From a checkpoint of a small transformer trained on Wikipedia: 8429 steps.
MLP neurons of a small language model. Each row is named by its layer, matrix (gate and up: input weights; down: output weights) and neuron, and shows model dimensions 32-159. Each number is 200 + 20 x the weight over its row's rms, rounded and kept within 0 to 999. A neuron's up and down rows have the sign that makes its largest values positive.
After each neuron's rows, "fires on" lists the tokens most often at its 100 highest values on Wikipedia text that the model never trained on. A number after a token or word is its count.

L4.gate536,216,183,176,204,209,216,195,206,182,177,209,168,220,179,185,208,163,188,206,228,188,160,197,165,183,185,209,198,196,193,180,225,177,185,213,202,189,205,182,209,193,210,250,232,256,185,207,204,213,228,211,214,183,215,184,230,211,236,198,181,159,182,195,164,229,200,206,188,218,208,231,203,201,197,220,209,197,167,176,209,190,190,179,212,192,216,180,212,226,224,191,180,215,166,196,211,208,179,189,222,200,185,214,223,207,218,208,227,170,195,167,228,206,197,186,247,216,232,158,199,219,213,192,216,199,227,188,175
L4.up536,201,205,202,216,191,187,242,207,215,185,194,199,187,173,160,228,234,215,198,226,197,211,212,230,173,204,193,213,176,201,232,177,205,185,212,229,245,213,197,212,188,203,202,206,202,222,219,210,195,204,200,215,177,192,192,197,181,224,185,200,197,200,189,184,133,204,217,216,175,205,227,193,199,152,143,208,225,179,205,170,176,174,183,196,186,191,138,202,214,223,198,226,207,203,202,196,188,236,180,139,199,237,219,199,197,189,186,202,180,195,219,186,215,224,191,232,195,185,154,231,193,213,206,190,202,213,178,169
L4.down536,239,167,197,206,219,214,176,226,207,189,219,225,197,189,225,185,200,235,195,238,189,191,213,187,186,213,163,223,186,198,200,185,179,192,236,194,230,200,220,197,177,188,163,215,190,221,203,208,203,185,174,181,138,186,188,245,192,165,218,195,234,181,221,171,206,216,158,234,180,217,174,199,207,185,169,217,191,194,190,194,198,208,198,230,167,223,201,189,207,192,209,203,218,218,231,178,217,191,188,223,200,196,196,211,191,188,164,210,189,190,241,228,213,205,174,196,195,220,170,203,184,209,190,197,207,226,156,193
fires on: "s" 82, " –" 5, " of" 4

L4.gate543,243,194,216,208,213,216,181,223,215,174,194,198,194,213,184,161,206,230,200,196,197,200,224,220,203,229,197,196,211,255,190,200,204,203,159,208,204,181,194,208,219,210,264,213,197,164,171,175,194,214,213,196,182,209,195,168,231,227,204,216,255,207,204,194,195,185,216,209,201,175,203,209,171,189,196,189,224,175,195,205,163,219,204,201,260,187,207,178,194,204,219,207,179,209,185,216,189,197,237,189,221,180,208,174,212,215,196,200,201,195,197,201,178,208,196,228,182,187,217,173,196,153,209,197,166,237,186,176
L4.up543,201,218,199,227,227,219,216,195,197,220,199,195,184,186,216,182,217,179,222,209,192,194,212,208,231,163,202,207,183,187,200,219,207,235,218,206,196,202,217,196,212,195,193,188,193,181,189,142,187,212,201,222,212,206,212,189,203,176,199,220,226,146,196,199,217,199,221,219,221,185,214,199,160,207,231,163,244,198,194,200,227,219,176,207,213,222,190,182,226,197,231,204,181,160,179,216,201,157,224,219,173,185,141,209,189,169,224,224,184,184,201,209,161,203,201,201,178,211,223,235,197,182,214,234,200,206,223,214
L4.down543,201,219,198,196,208,215,227,242,212,228,180,189,214,212,195,199,155,165,197,204,183,187,164,183,191,223,218,185,198,222,189,192,187,221,189,170,190,203,201,185,204,136,220,244,216,194,180,199,206,216,192,167,226,199,196,184,214,214,209,220,226,211,206,210,199,182,230,204,180,185,217,155,182,190,222,201,228,211,173,204,237,208,231,191,219,169,194,194,207,192,215,203,204,186,160,138,172,192,236,193,233,232,182,214,232,181,155,193,220,198,213,223,207,207,186,206,194,192,161,202,171,191,190,189,208,193,183,197
fires on: " and" 48, "," 36, ")," 11

L4.gate404,179,208,187,203,210,219,159,163,232,196,240,198,201,197,201,191,176,158,201,192,202,204,205,195,182,241,177,189,211,215,182,189,208,170,211,255,166,185,203,182,177,204,170,196,201,221,203,196,189,218,219,203,192,194,152,210,168,185,209,207,190,216,204,215,203,183,195,196,215,198,201,184,224,224,215,191,205,214,226,183,211,240,209,198,223,200,215,246,192,188,195,196,185,190,160,217,214,223,170,193,186,209,191,236,210,192,172,178,186,184,197,199,210,212,251,157,222,179,179,183,204,195,213,193,200,165,164,224
L4.up404,212,232,163,189,193,212,200,181,142,188,169,154,245,211,210,175,186,192,224,223,205,196,202,172,239,216,205,222,208,188,190,236,199,189,193,225,211,215,189,218,189,181,216,203,186,202,209,230,194,202,224,189,208,207,206,198,195,151,231,201,240,223,208,236,221,175,218,210,218,196,195,195,178,167,195,168,183,211,174,195,188,196,173,192,193,195,183,253,215,206,208,194,225,171,220,185,195,232,206,189,204,211,187,181,209,211,211,182,188,223,228,197,207,182,203,196,225,156,220,222,203,190,217,204,171,155,190,196
L4.down404,200,206,223,203,173,202,209,227,200,169,186,235,228,205,192,193,184,195,201,177,218,220,220,215,191,180,212,202,205,224,183,228,225,216,187,198,175,225,180,214,230,201,204,181,202,169,164,196,225,193,199,139,220,206,226,217,206,198,157,201,186,158,190,224,245,216,235,190,204,227,231,193,193,195,198,177,204,222,190,202,190,243,223,188,170,186,187,192,191,216,181,195,221,200,186,167,148,180,206,167,219,189,200,198,236,228,182,202,215,212,168,225,208,205,186,213,192,136,189,211,196,223,184,208,187,209,174,194
fires on: "," 29, " in" 26, " of" 10, "8" 6, " within" 5

L4.gate329,205,207,229,210,207,226,254,217,202,207,217,177,245,160,203,212,192,206,206,211,223,188,187,197,192,195,157,217,183,202,195,180,171,188,190,178,193,193,206,222,194,193,201,228,194,205,156,177,198,174,208,207,207,220,231,173,188,241,228,215,206,212,197,236,182,226,221,184,229,199,182,210,149,220,177,208,212,205,218,184,147,178,218,214,218,202,199,221,203,182,203,182,247,197,216,176,198,202,223,243,200,196,223,216,207,187,203,206,185,175,206,181,199,226,233,200,221,229,228,197,209,229,178,205,183,189,190,179
L4.up329,205,244,208,227,235,169,207,203,232,211,174,198,200,212,183,186,189,180,222,216,162,208,221,168,173,208,215,194,175,204,177,215,212,208,209,217,211,193,199,197,186,153,196,242,192,165,229,197,194,181,199,182,220,196,174,200,251,207,171,219,224,209,195,181,229,190,182,181,182,162,242,189,172,207,195,234,224,205,224,206,224,187,188,185,217,202,166,200,195,173,218,168,220,185,194,202,207,196,191,181,202,184,194,206,192,193,202,193,199,224,170,205,187,201,220,204,204,164,230,254,201,192,171,200,209,196,229,166
L4.down329,205,243,210,184,189,189,223,234,206,198,216,189,171,200,217,217,190,222,194,196,247,185,207,193,152,177,202,217,216,216,213,213,177,203,175,218,207,205,215,199,212,198,199,189,173,197,205,199,195,192,177,191,239,194,183,183,212,211,192,176,209,178,207,195,192,206,193,229,215,204,199,252,217,239,170,196,195,190,222,196,192,200,193,164,203,233,189,204,183,208,177,199,213,177,209,232,236,240,210,168,191,206,189,234,206,203,209,230,187,167,171,213,180,194,191,206,189,214,194,194,171,198,207,186,225,199,162,232
fires on: ")," 30, "," 29, " (" 13, ")" 12, " was" 6, " is" 5

L4.gate258,182,190,209,236,223,221,182,207,215,216,191,180,225,220,214,177,206,169,152,206,207,176,206,202,181,195,224,209,210,187,175,194,203,214,206,175,205,203,200,207,155,191,166,183,203,197,197,211,202,178,183,158,219,202,182,204,209,190,226,214,198,207,218,219,198,193,213,217,198,203,175,213,122,219,197,199,209,210,223,202,215,217,235,198,220,203,204,222,176,203,178,218,202,161,177,199,206,208,232,204,203,194,198,194,224,237,174,221,219,189,170,186,171,208,222,201,205,228,160,238,176,233,236,230,189,156,193,180
L4.up258,191,171,199,155,197,233,218,191,170,212,195,197,208,200,220,179,194,186,205,228,184,184,181,230,209,201,205,174,186,229,212,233,204,238,187,226,216,231,204,226,222,202,196,181,229,196,184,195,213,198,191,191,190,180,218,149,206,189,159,216,198,219,196,207,181,219,221,228,196,197,234,199,195,205,224,199,179,183,203,228,175,193,206,205,188,221,196,151,200,179,193,204,221,174,202,207,188,203,168,157,185,213,206,206,208,194,218,202,209,176,212,212,218,215,166,198,205,223,188,162,222,220,226,197,237,197,170,228
L4.down258,197,182,220,211,225,222,169,238,167,189,218,207,188,219,182,166,222,184,206,235,194,202,181,208,218,197,199,218,217,187,161,174,242,205,188,196,189,216,187,171,209,190,190,183,179,211,213,199,200,221,203,222,209,202,217,231,184,217,196,197,231,191,201,204,164,239,194,243,191,206,207,234,192,207,205,205,216,187,223,187,187,237,238,177,201,185,199,216,215,215,191,192,178,188,213,188,163,184,183,179,234,211,177,187,184,206,236,191,195,218,210,200,195,206,143,179,166,209,171,186,214,184,197,176,200,195,199,218
fires on: "-" 54, "6" 14, "/" 7, " up" 4, "4" 4

L4.gate336,200,205,186,207,210,221,228,228,215,185,212,201,205,196,194,175,169,167,199,213,185,197,196,193,223,187,187,222,174,213,202,212,177,207,182,209,178,201,224,192,216,201,205,200,176,200,211,193,216,200,209,193,225,216,166,243,233,220,222,186,194,204,179,195,192,175,232,197,203,194,204,201,201,190,169,201,184,195,178,200,170,189,191,194,205,171,166,215,220,213,220,176,185,175,219,180,214,191,227,205,198,208,181,183,197,159,221,182,212,223,200,181,194,213,232,240,253,186,199,208,183,195,203,159,187,195,196,202
L4.up336,184,207,190,218,192,194,208,169,218,201,218,193,212,192,188,185,195,190,176,232,224,179,188,209,226,198,196,222,189,221,180,204,208,175,182,169,225,228,212,201,220,196,194,195,193,163,213,180,170,202,216,173,188,192,200,189,228,206,168,211,181,223,163,202,226,179,219,200,167,195,219,190,205,171,182,175,214,171,195,209,208,211,208,208,173,195,225,228,182,151,203,175,228,168,197,183,180,228,200,191,193,224,211,197,207,196,231,221,196,174,207,230,215,194,191,190,177,229,217,157,171,211,197,188,228,177,215,196
L4.down336,203,185,198,181,183,197,217,187,180,170,196,233,185,238,220,182,208,205,209,219,211,225,204,206,220,191,213,199,217,183,200,178,213,223,186,223,178,144,172,206,230,207,187,170,221,195,189,207,201,214,174,166,207,204,192,167,202,229,192,190,210,182,223,188,185,220,200,214,200,227,211,182,194,219,213,210,143,182,187,181,228,200,202,211,193,220,182,217,221,198,199,199,189,209,227,225,234,168,187,223,206,165,188,205,218,173,206,195,210,182,190,198,203,230,232,193,207,200,171,184,213,208,163,183,239,202,239,222
fires on: " |" 72, "|" 14, " /" 6

L4.gate148,199,223,186,168,195,217,213,189,171,209,212,195,182,225,211,160,204,190,183,203,233,207,186,195,215,153,220,235,215,175,190,179,197,203,196,189,209,213,221,205,216,176,209,204,194,203,202,187,210,161,230,185,211,200,194,130,195,188,200,229,225,192,195,225,227,174,207,200,208,175,215,217,156,184,207,205,175,177,235,196,201,185,217,157,219,196,185,223,152,244,178,183,172,235,211,181,220,161,209,200,181,204,215,212,182,202,225,208,221,204,205,207,222,195,203,207,214,178,213,163,198,185,209,194,197,204,213,177
L4.up148,166,216,180,194,188,191,212,170,189,192,189,197,199,217,219,192,193,194,219,200,240,216,153,222,197,192,211,229,198,167,178,210,186,177,183,200,258,241,190,186,217,193,158,175,201,179,247,222,173,184,190,196,175,183,218,221,170,199,208,174,185,186,192,194,223,209,195,230,197,236,195,187,222,188,162,234,200,213,238,175,180,186,229,177,184,191,188,216,196,219,200,208,193,189,195,207,232,214,177,211,216,232,230,210,134,215,219,187,219,228,197,201,198,191,211,207,168,188,228,191,185,194,208,187,200,189,190,170
L4.down148,194,224,215,216,206,178,218,195,191,220,206,202,184,226,184,223,189,202,218,201,203,211,186,214,205,188,209,202,186,206,223,203,168,230,196,211,220,212,213,167,174,190,175,178,184,204,166,174,191,204,238,193,172,238,232,226,196,188,227,209,198,140,215,221,220,186,199,184,219,194,197,178,176,197,211,210,197,198,204,233,187,165,246,230,209,233,224,211,223,189,225,157,194,176,216,220,156,219,219,195,208,176,172,176,217,211,183,182,206,145,214,210,183,198,210,183,224,174,200,177,218,222,203,160,208,179,195,210
fires on: "\n" 46, " |" 11, " =" 10, " I" 7, " –" 5, "th" 4

L4.gate403,222,159,193,210,201,237,192,185,185,234,203,216,199,186,178,192,210,200,189,211,215,164,180,176,212,187,205,218,160,192,203,207,186,221,186,212,180,216,164,203,191,235,204,226,194,182,185,184,195,230,205,208,191,189,200,210,225,212,195,211,195,238,191,209,202,189,202,232,198,203,198,216,196,230,157,175,150,225,227,185,181,179,198,186,207,213,194,234,194,215,198,220,172,205,205,216,203,204,144,220,238,205,199,228,171,217,196,204,227,237,181,174,196,210,209,194,224,177,199,214,197,189,205,174,173,163,168,199
L4.up403,167,242,171,209,199,216,168,230,208,219,167,172,222,218,166,215,199,204,173,180,182,177,205,187,164,231,190,200,201,212,195,223,169,208,201,257,191,197,167,192,203,195,186,240,197,222,208,167,211,210,203,216,212,200,178,239,193,182,212,219,152,200,180,202,235,168,201,222,200,210,214,210,220,230,193,179,189,197,210,206,178,208,191,178,215,199,207,217,202,172,208,181,178,214,222,224,166,220,166,201,252,223,186,183,193,209,188,169,212,194,232,177,200,219,217,151,205,204,200,212,213,207,192,219,156,219,219,188
L4.down403,163,227,217,181,190,190,200,185,182,178,223,151,186,218,184,180,227,201,178,183,183,201,222,225,214,183,169,196,220,192,164,205,197,214,224,203,155,138,208,205,226,211,200,196,210,219,224,162,218,201,213,216,201,197,219,180,172,155,214,194,216,181,206,206,222,207,207,178,221,207,203,204,214,210,186,198,219,208,199,188,193,165,174,183,203,200,196,218,189,191,210,205,227,209,218,191,205,225,165,216,194,228,210,164,200,189,215,200,182,176,165,212,198,184,210,205,207,203,255,165,221,210,218,192,213,225,178,203
fires on: "ed" 23, "ing" 21, " known" 7, " not" 6, "s" 4, "0" 4

L4.gate337,195,184,214,201,208,210,162,202,176,218,222,232,187,211,236,190,177,214,204,214,193,164,209,206,173,209,210,213,217,203,183,158,220,202,178,179,198,230,214,211,177,167,207,175,200,167,228,186,201,187,226,170,219,193,210,197,198,163,214,184,231,205,212,185,195,192,223,216,223,192,177,201,172,166,180,203,197,213,211,157,174,232,220,212,203,207,197,195,216,201,189,237,158,177,224,202,190,191,141,216,199,218,195,204,192,215,192,210,228,220,164,186,223,187,207,177,183,156,172,204,139,226,210,196,187,220,213,186
L4.up337,165,181,171,206,205,177,185,197,206,171,197,217,184,208,200,231,222,181,231,206,194,219,246,198,213,203,159,191,192,233,184,206,236,191,218,183,181,187,182,196,178,194,170,222,203,224,170,195,184,202,224,195,220,205,199,144,197,181,215,195,227,215,206,186,225,197,164,214,196,183,194,184,222,222,201,225,218,202,173,216,242,189,229,212,200,233,210,176,205,182,176,188,191,182,206,165,201,199,203,176,215,198,208,193,216,188,196,229,179,190,203,220,226,193,224,198,211,154,197,206,192,155,202,210,201,237,218,225
L4.down337,209,220,180,206,191,210,207,176,201,195,176,211,171,193,199,228,183,221,168,192,186,188,190,248,219,221,184,189,208,167,193,194,167,210,220,188,190,182,203,189,226,208,207,225,179,221,197,194,199,165,227,214,213,193,200,210,209,186,192,227,232,192,193,227,179,191,191,188,189,224,246,224,170,189,183,197,198,234,222,174,223,212,201,163,191,199,203,187,197,221,190,170,228,193,194,183,192,219,213,189,187,185,216,165,164,221,199,155,191,173,201,186,200,191,168,228,202,260,195,203,206,229,191,161,222,210,237,224
fires on: "," 26, " be" 11, "-" 8, "lo" 4, "6" 4

L4.gate10,223,196,178,161,168,183,248,221,212,219,220,212,205,192,184,189,192,189,215,196,197,153,149,228,233,214,189,226,176,204,205,161,201,201,187,178,198,219,204,215,229,217,204,192,204,197,208,214,203,186,192,165,195,180,217,192,188,237,204,201,197,182,149,195,166,174,236,193,168,222,181,191,195,216,205,197,197,182,209,214,178,230,235,204,225,193,179,211,196,212,191,190,199,182,218,194,238,207,182,195,184,213,203,167,208,180,210,160,214,202,210,191,226,181,198,221,196,214,180,191,156,212,193,169,231,170,219,208
L4.up10,201,186,198,205,180,202,219,208,240,217,198,206,217,210,186,177,190,181,197,244,241,184,145,201,214,224,164,215,185,230,198,213,226,177,167,185,191,199,246,191,183,203,196,215,193,202,222,177,212,190,186,204,194,194,219,186,224,212,263,210,205,197,180,209,219,202,225,202,194,207,169,212,200,153,179,167,182,196,178,197,198,230,212,199,231,172,176,202,184,205,185,150,208,190,166,177,212,224,195,209,191,214,219,195,203,206,221,173,209,241,204,177,204,185,179,221,245,189,173,183,172,203,204,197,216,180,186,184
L4.down10,230,205,161,169,187,176,199,221,202,210,218,216,202,191,214,202,165,206,210,209,202,217,200,214,203,183,175,216,185,208,204,195,189,178,231,216,186,228,182,170,239,193,206,222,182,210,208,196,212,196,182,176,186,204,203,184,213,191,200,213,179,195,177,229,223,207,222,184,191,214,211,175,203,181,165,220,203,201,212,190,196,206,236,204,226,218,159,240,185,205,151,209,195,218,210,212,201,168,169,202,243,219,183,200,219,177,237,182,190,183,184,209,218,209,198,203,202,195,194,171,192,198,176,195,219,207,223,214
fires on: "|" 55, " |" 32, "---|---|---|---|" 5, "q" 4

L4.gate564,202,214,174,194,174,191,204,228,211,207,207,196,205,206,221,178,210,221,173,186,259,212,172,173,208,206,191,193,176,200,178,178,202,176,213,202,206,160,165,196,200,200,207,186,191,200,173,181,254,213,175,192,198,183,224,204,210,177,215,224,234,240,167,243,184,169,195,228,200,208,195,214,166,187,198,170,188,199,239,177,198,214,210,216,232,228,206,217,195,212,207,195,174,170,195,230,206,200,212,198,191,218,204,190,186,193,189,184,195,194,191,193,226,208,222,207,211,201,186,199,151,201,181,197,219,189,197,198
L4.up564,161,231,197,214,185,205,211,210,194,222,165,186,190,208,227,191,172,185,218,220,200,192,194,209,195,185,187,227,217,243,160,196,201,175,187,237,212,200,173,209,215,213,229,211,223,228,200,186,221,201,216,229,193,167,198,188,155,219,192,195,195,233,195,192,218,196,191,214,182,193,185,213,204,175,168,161,212,208,160,206,190,206,176,197,186,225,194,150,183,210,183,195,192,216,211,201,177,226,192,202,227,215,220,213,230,214,180,204,175,161,187,153,198,226,218,214,245,194,158,202,239,175,172,181,173,218,194,214
L4.down564,194,204,225,172,218,231,213,204,171,196,202,240,204,219,176,197,164,205,212,233,185,217,216,224,210,135,188,198,219,235,208,192,217,181,187,233,232,240,206,179,204,177,190,190,198,199,224,196,172,140,234,193,203,199,190,211,191,166,189,203,215,192,216,199,203,202,237,194,203,196,204,205,199,242,185,223,190,209,208,213,219,168,137,198,174,199,201,185,164,200,188,206,195,192,196,177,197,184,213,171,200,218,183,196,169,212,205,217,183,206,219,188,218,209,151,208,169,174,198,238,224,213,160,209,224,204,173,215
fires on: ")" 29, " (" 14, "/" 8, "4" 7, " in" 7, "5" 6

L4.gate417,191,200,173,179,239,188,208,193,220,207,222,221,202,203,234,217,197,178,174,205,213,185,193,169,213,216,222,211,201,188,185,205,168,171,186,208,148,167,161,192,184,193,187,230,235,184,194,200,162,214,195,221,223,210,231,139,202,208,199,215,198,202,184,182,206,191,187,192,201,181,193,221,169,188,198,194,244,185,214,207,237,220,228,163,197,174,223,212,187,198,192,180,198,220,146,184,194,178,226,182,168,215,185,206,205,236,182,237,232,186,202,199,209,177,191,232,198,210,238,167,165,225,235,236,218,211,235,164
L4.up417,148,224,212,180,164,205,212,208,205,195,217,196,214,215,166,208,198,181,184,174,231,212,188,180,168,204,182,211,181,213,240,208,186,201,221,215,202,175,207,238,185,188,198,216,183,172,219,195,192,191,217,187,197,174,233,205,165,208,195,184,190,210,209,225,220,201,186,183,204,188,209,191,229,215,232,197,214,203,239,197,190,146,245,188,191,214,216,163,155,211,204,206,205,206,186,185,192,209,199,226,207,194,209,209,224,197,195,190,197,203,199,184,206,188,222,209,213,187,241,213,173,210,206,212,201,213,179,214
L4.down417,204,192,213,188,166,226,191,214,203,161,194,223,176,186,199,186,210,251,199,187,190,171,182,185,198,178,166,229,205,215,172,206,215,180,221,178,190,212,228,212,205,199,233,185,177,172,218,180,202,229,196,224,202,212,196,235,217,198,229,172,233,195,215,212,197,241,215,199,183,192,183,220,179,189,196,212,172,219,213,178,217,216,218,232,224,229,214,197,196,231,209,214,212,156,245,190,163,221,182,213,221,208,194,204,218,156,210,187,175,212,181,224,171,209,185,215,215,214,189,172,221,185,197,181,223,193,183,204
fires on: ")" 21, ")," 14, ":" 12, " |" 10, "5" 8, " –" 8

L4.gate389,227,201,171,178,218,205,234,198,192,229,223,197,229,195,241,204,198,227,195,209,182,187,164,213,188,211,210,202,212,223,186,192,171,188,220,187,181,253,145,201,192,199,203,198,226,207,206,200,218,191,238,221,220,216,177,215,209,190,229,203,193,201,185,206,205,202,187,228,187,173,203,186,195,216,225,188,221,163,195,195,188,201,194,191,210,184,195,230,200,212,223,198,176,196,161,193,189,201,189,200,189,189,173,227,183,270,222,195,251,231,188,171,175,210,194,231,197,199,185,201,199,224,208,211,200,194,186,174
L4.up389,159,244,170,187,188,158,182,226,189,199,229,234,195,206,196,169,205,225,197,173,209,192,233,202,229,240,194,209,215,219,244,221,187,203,175,226,182,176,193,217,178,210,208,245,166,176,208,205,207,233,181,191,188,163,216,207,217,186,208,205,195,177,225,171,205,208,189,223,196,182,200,196,221,220,159,181,179,231,230,208,164,192,211,179,182,189,214,222,165,187,216,221,192,222,228,222,189,204,218,200,190,194,212,196,215,205,204,180,204,183,197,187,179,215,192,231,171,188,197,186,192,200,180,222,189,189,211,177
L4.down389,169,202,217,209,177,203,221,219,178,185,196,163,196,214,200,193,226,185,187,180,196,203,214,172,222,197,165,216,179,210,210,224,223,224,187,178,211,159,204,192,200,216,202,206,181,170,202,186,206,175,204,202,211,196,217,204,225,190,150,189,230,205,175,176,232,197,185,220,220,215,213,217,197,211,183,203,238,216,209,189,204,220,199,190,213,163,201,177,189,215,244,200,214,186,230,202,164,201,190,241,204,194,224,189,213,221,203,212,182,171,222,229,192,194,202,201,210,232,217,205,232,210,192,235,176,196,179,173
fires on: " –" 30, ":" 26, "," 16, ")," 8, ")" 6, " is" 5

L4.gate34,181,208,202,216,209,179,236,202,195,180,220,190,189,204,212,229,210,177,176,183,205,181,173,186,187,193,186,224,186,196,194,183,189,247,198,221,196,185,214,219,242,196,195,225,230,179,191,223,219,204,209,200,184,197,188,202,209,234,239,159,159,197,184,205,166,203,216,212,229,208,205,226,202,209,154,228,233,184,197,218,199,196,206,228,198,179,188,263,228,243,221,190,210,184,207,197,203,219,191,190,189,214,192,187,211,193,188,178,194,235,209,225,183,176,231,217,220,207,183,206,241,172,177,179,171,169,182,184
L4.up34,199,167,185,181,146,179,200,222,229,171,189,184,209,186,188,194,221,175,187,195,230,139,203,204,210,197,192,210,206,169,204,205,188,208,209,193,206,210,168,183,185,220,164,203,158,203,209,222,217,220,202,189,203,218,219,209,204,194,193,209,183,227,204,206,234,184,214,219,200,217,179,185,194,171,218,201,192,210,220,208,235,210,204,164,231,201,211,217,187,172,188,207,222,191,211,189,205,224,228,185,199,205,187,175,196,169,214,190,172,208,234,189,207,219,195,161,198,141,218,213,165,217,177,183,212,162,172,228
L4.down34,234,202,183,187,201,180,164,203,190,193,223,203,218,191,193,197,196,207,227,186,199,218,180,222,209,238,210,204,222,192,207,212,180,213,215,185,186,221,178,234,181,204,155,222,171,212,183,195,216,203,203,248,220,153,191,204,202,202,199,213,190,184,166,202,253,214,190,193,165,181,220,200,201,217,173,198,188,171,197,199,218,173,244,165,232,187,166,222,201,181,172,199,203,190,238,215,236,179,185,196,181,214,172,214,219,210,228,186,215,186,206,212,254,210,201,191,187,170,212,224,181,196,175,209,234,220,217,142
fires on: "|" 24, "2" 16, "4" 10, "7" 9, "1" 8

L4.gate17,225,193,143,205,218,214,233,203,200,232,201,208,185,199,163,196,178,209,208,191,219,194,191,200,227,220,197,199,208,188,193,180,202,181,175,177,187,219,193,188,184,212,231,187,187,224,213,211,210,196,192,192,197,226,167,211,194,232,192,184,200,208,185,210,192,204,181,255,216,183,210,219,237,228,196,190,164,156,198,193,195,176,209,219,206,202,188,205,194,180,186,210,171,142,186,196,189,165,180,180,154,191,255,193,188,231,229,203,180,200,199,229,193,176,198,215,200,179,188,193,222,209,231,205,202,199,206,182
L4.up17,200,198,169,229,234,181,163,166,198,215,184,216,210,184,169,212,188,217,220,190,195,190,257,183,214,185,213,205,219,235,219,201,164,180,193,214,217,173,200,221,177,192,221,234,189,199,220,220,165,198,213,199,192,199,213,221,189,220,194,208,204,184,185,178,184,174,177,182,205,197,237,226,245,175,173,183,235,208,190,222,188,186,193,204,227,199,181,218,177,192,173,225,154,218,165,192,211,202,218,195,248,196,206,227,211,173,174,210,206,202,197,188,232,188,178,187,197,188,180,174,214,196,218,233,203,196,192,181
L4.down17,189,151,216,202,204,200,177,196,185,222,248,209,192,191,199,172,223,182,175,185,198,211,230,194,186,161,204,197,160,201,191,204,179,191,193,182,224,208,214,197,183,192,213,207,228,203,198,202,199,183,215,207,199,227,220,190,214,154,228,171,181,220,219,176,225,175,215,176,177,221,185,203,200,189,189,187,211,209,181,229,185,206,172,220,176,218,235,205,190,195,209,180,209,197,207,194,171,235,205,220,220,219,198,165,197,193,202,229,181,193,205,198,243,205,186,182,191,205,210,205,208,202,199,194,187,258,216,216
fires on: "s" 56, "ing" 12, "ent" 4

L4.gate310,181,192,212,234,193,191,192,209,212,200,187,172,187,223,178,204,188,206,169,159,191,216,214,199,182,220,196,187,226,193,180,186,187,200,209,281,206,190,181,223,170,186,218,184,199,167,181,214,172,229,203,233,214,176,180,197,213,169,232,198,202,179,145,228,153,193,170,172,189,192,187,197,197,188,193,198,176,197,214,217,205,204,179,219,203,213,210,201,211,210,252,221,201,185,164,235,190,217,203,236,206,192,231,203,210,209,191,217,203,223,178,209,187,207,219,218,194,187,205,197,239,173,211,179,195,189,247,213
L4.up310,163,193,186,244,229,205,213,222,221,205,159,207,219,198,231,212,223,206,198,152,208,203,216,174,181,188,147,159,199,188,209,236,213,204,219,201,222,219,208,183,166,181,214,220,191,189,181,222,184,230,178,177,225,200,188,206,181,182,204,206,199,164,201,185,197,204,231,199,216,179,227,184,218,205,211,193,226,214,205,203,185,194,198,189,210,196,222,201,206,232,199,215,225,197,242,198,178,219,196,225,200,183,238,210,199,191,189,224,204,181,224,218,206,219,226,182,194,186,215,216,195,187,171,203,210,166,206,221
L4.down310,173,207,177,218,223,170,224,251,219,234,215,201,181,220,221,208,204,189,189,229,204,171,187,175,180,195,211,209,170,201,159,218,201,179,206,207,198,222,235,195,212,180,180,190,220,190,240,207,204,164,190,176,206,207,176,186,211,191,201,192,169,169,188,199,210,209,257,222,195,188,195,217,152,211,205,226,205,197,216,173,194,176,191,169,187,212,185,178,180,213,201,189,253,171,181,226,166,182,208,180,201,177,199,199,167,189,187,201,204,202,180,199,225,216,182,169,205,188,205,174,191,213,197,187,190,178,218,198
fires on: "-" 21, "," 16, " in" 8, " mi" 6

L4.gate380,175,208,169,211,170,205,158,203,207,174,201,217,198,186,217,216,184,236,213,195,192,191,169,200,190,172,165,193,169,230,209,225,200,197,159,197,207,211,200,186,223,203,242,201,213,151,198,215,193,193,204,176,227,193,220,194,210,216,209,195,199,189,208,222,204,230,192,234,233,170,182,238,209,226,210,248,194,199,217,178,212,200,161,180,172,222,203,188,168,201,191,193,176,213,216,187,194,190,192,175,228,218,186,174,214,225,238,206,215,199,213,192,161,191,204,204,226,181,224,206,232,226,173,189,170,205,195,198
L4.up380,200,195,201,174,213,182,227,205,201,215,201,207,200,241,213,193,220,171,216,162,173,167,227,177,200,196,200,176,180,181,195,190,183,192,210,237,234,233,238,193,168,202,179,231,205,206,196,209,185,240,189,248,186,196,177,174,212,222,187,222,181,202,213,191,201,189,210,210,232,184,234,202,172,211,175,214,205,201,214,184,180,196,211,193,232,184,214,195,219,216,209,178,203,200,196,197,234,209,240,165,157,230,239,199,179,199,214,188,188,198,184,213,206,243,209,207,197,205,213,232,220,179,175,229,204,195,235,167
L4.down380,204,212,200,229,204,199,186,205,218,155,192,225,197,169,202,169,176,228,199,191,176,223,194,196,176,190,193,215,206,216,191,223,206,199,195,189,208,191,181,223,224,180,224,198,210,192,192,184,188,194,184,165,195,171,184,227,214,196,226,214,193,208,158,230,193,182,183,203,190,189,187,191,201,207,181,183,182,206,217,210,197,218,191,163,217,200,197,198,125,199,190,176,209,205,223,217,226,267,186,205,213,184,169,184,203,220,194,203,207,193,170,180,206,218,211,195,209,169,217,208,207,175,178,182,201,195,222,208
fires on: " is" 15, " a" 15, " was" 12, " =" 11, " an" 10, ")" 10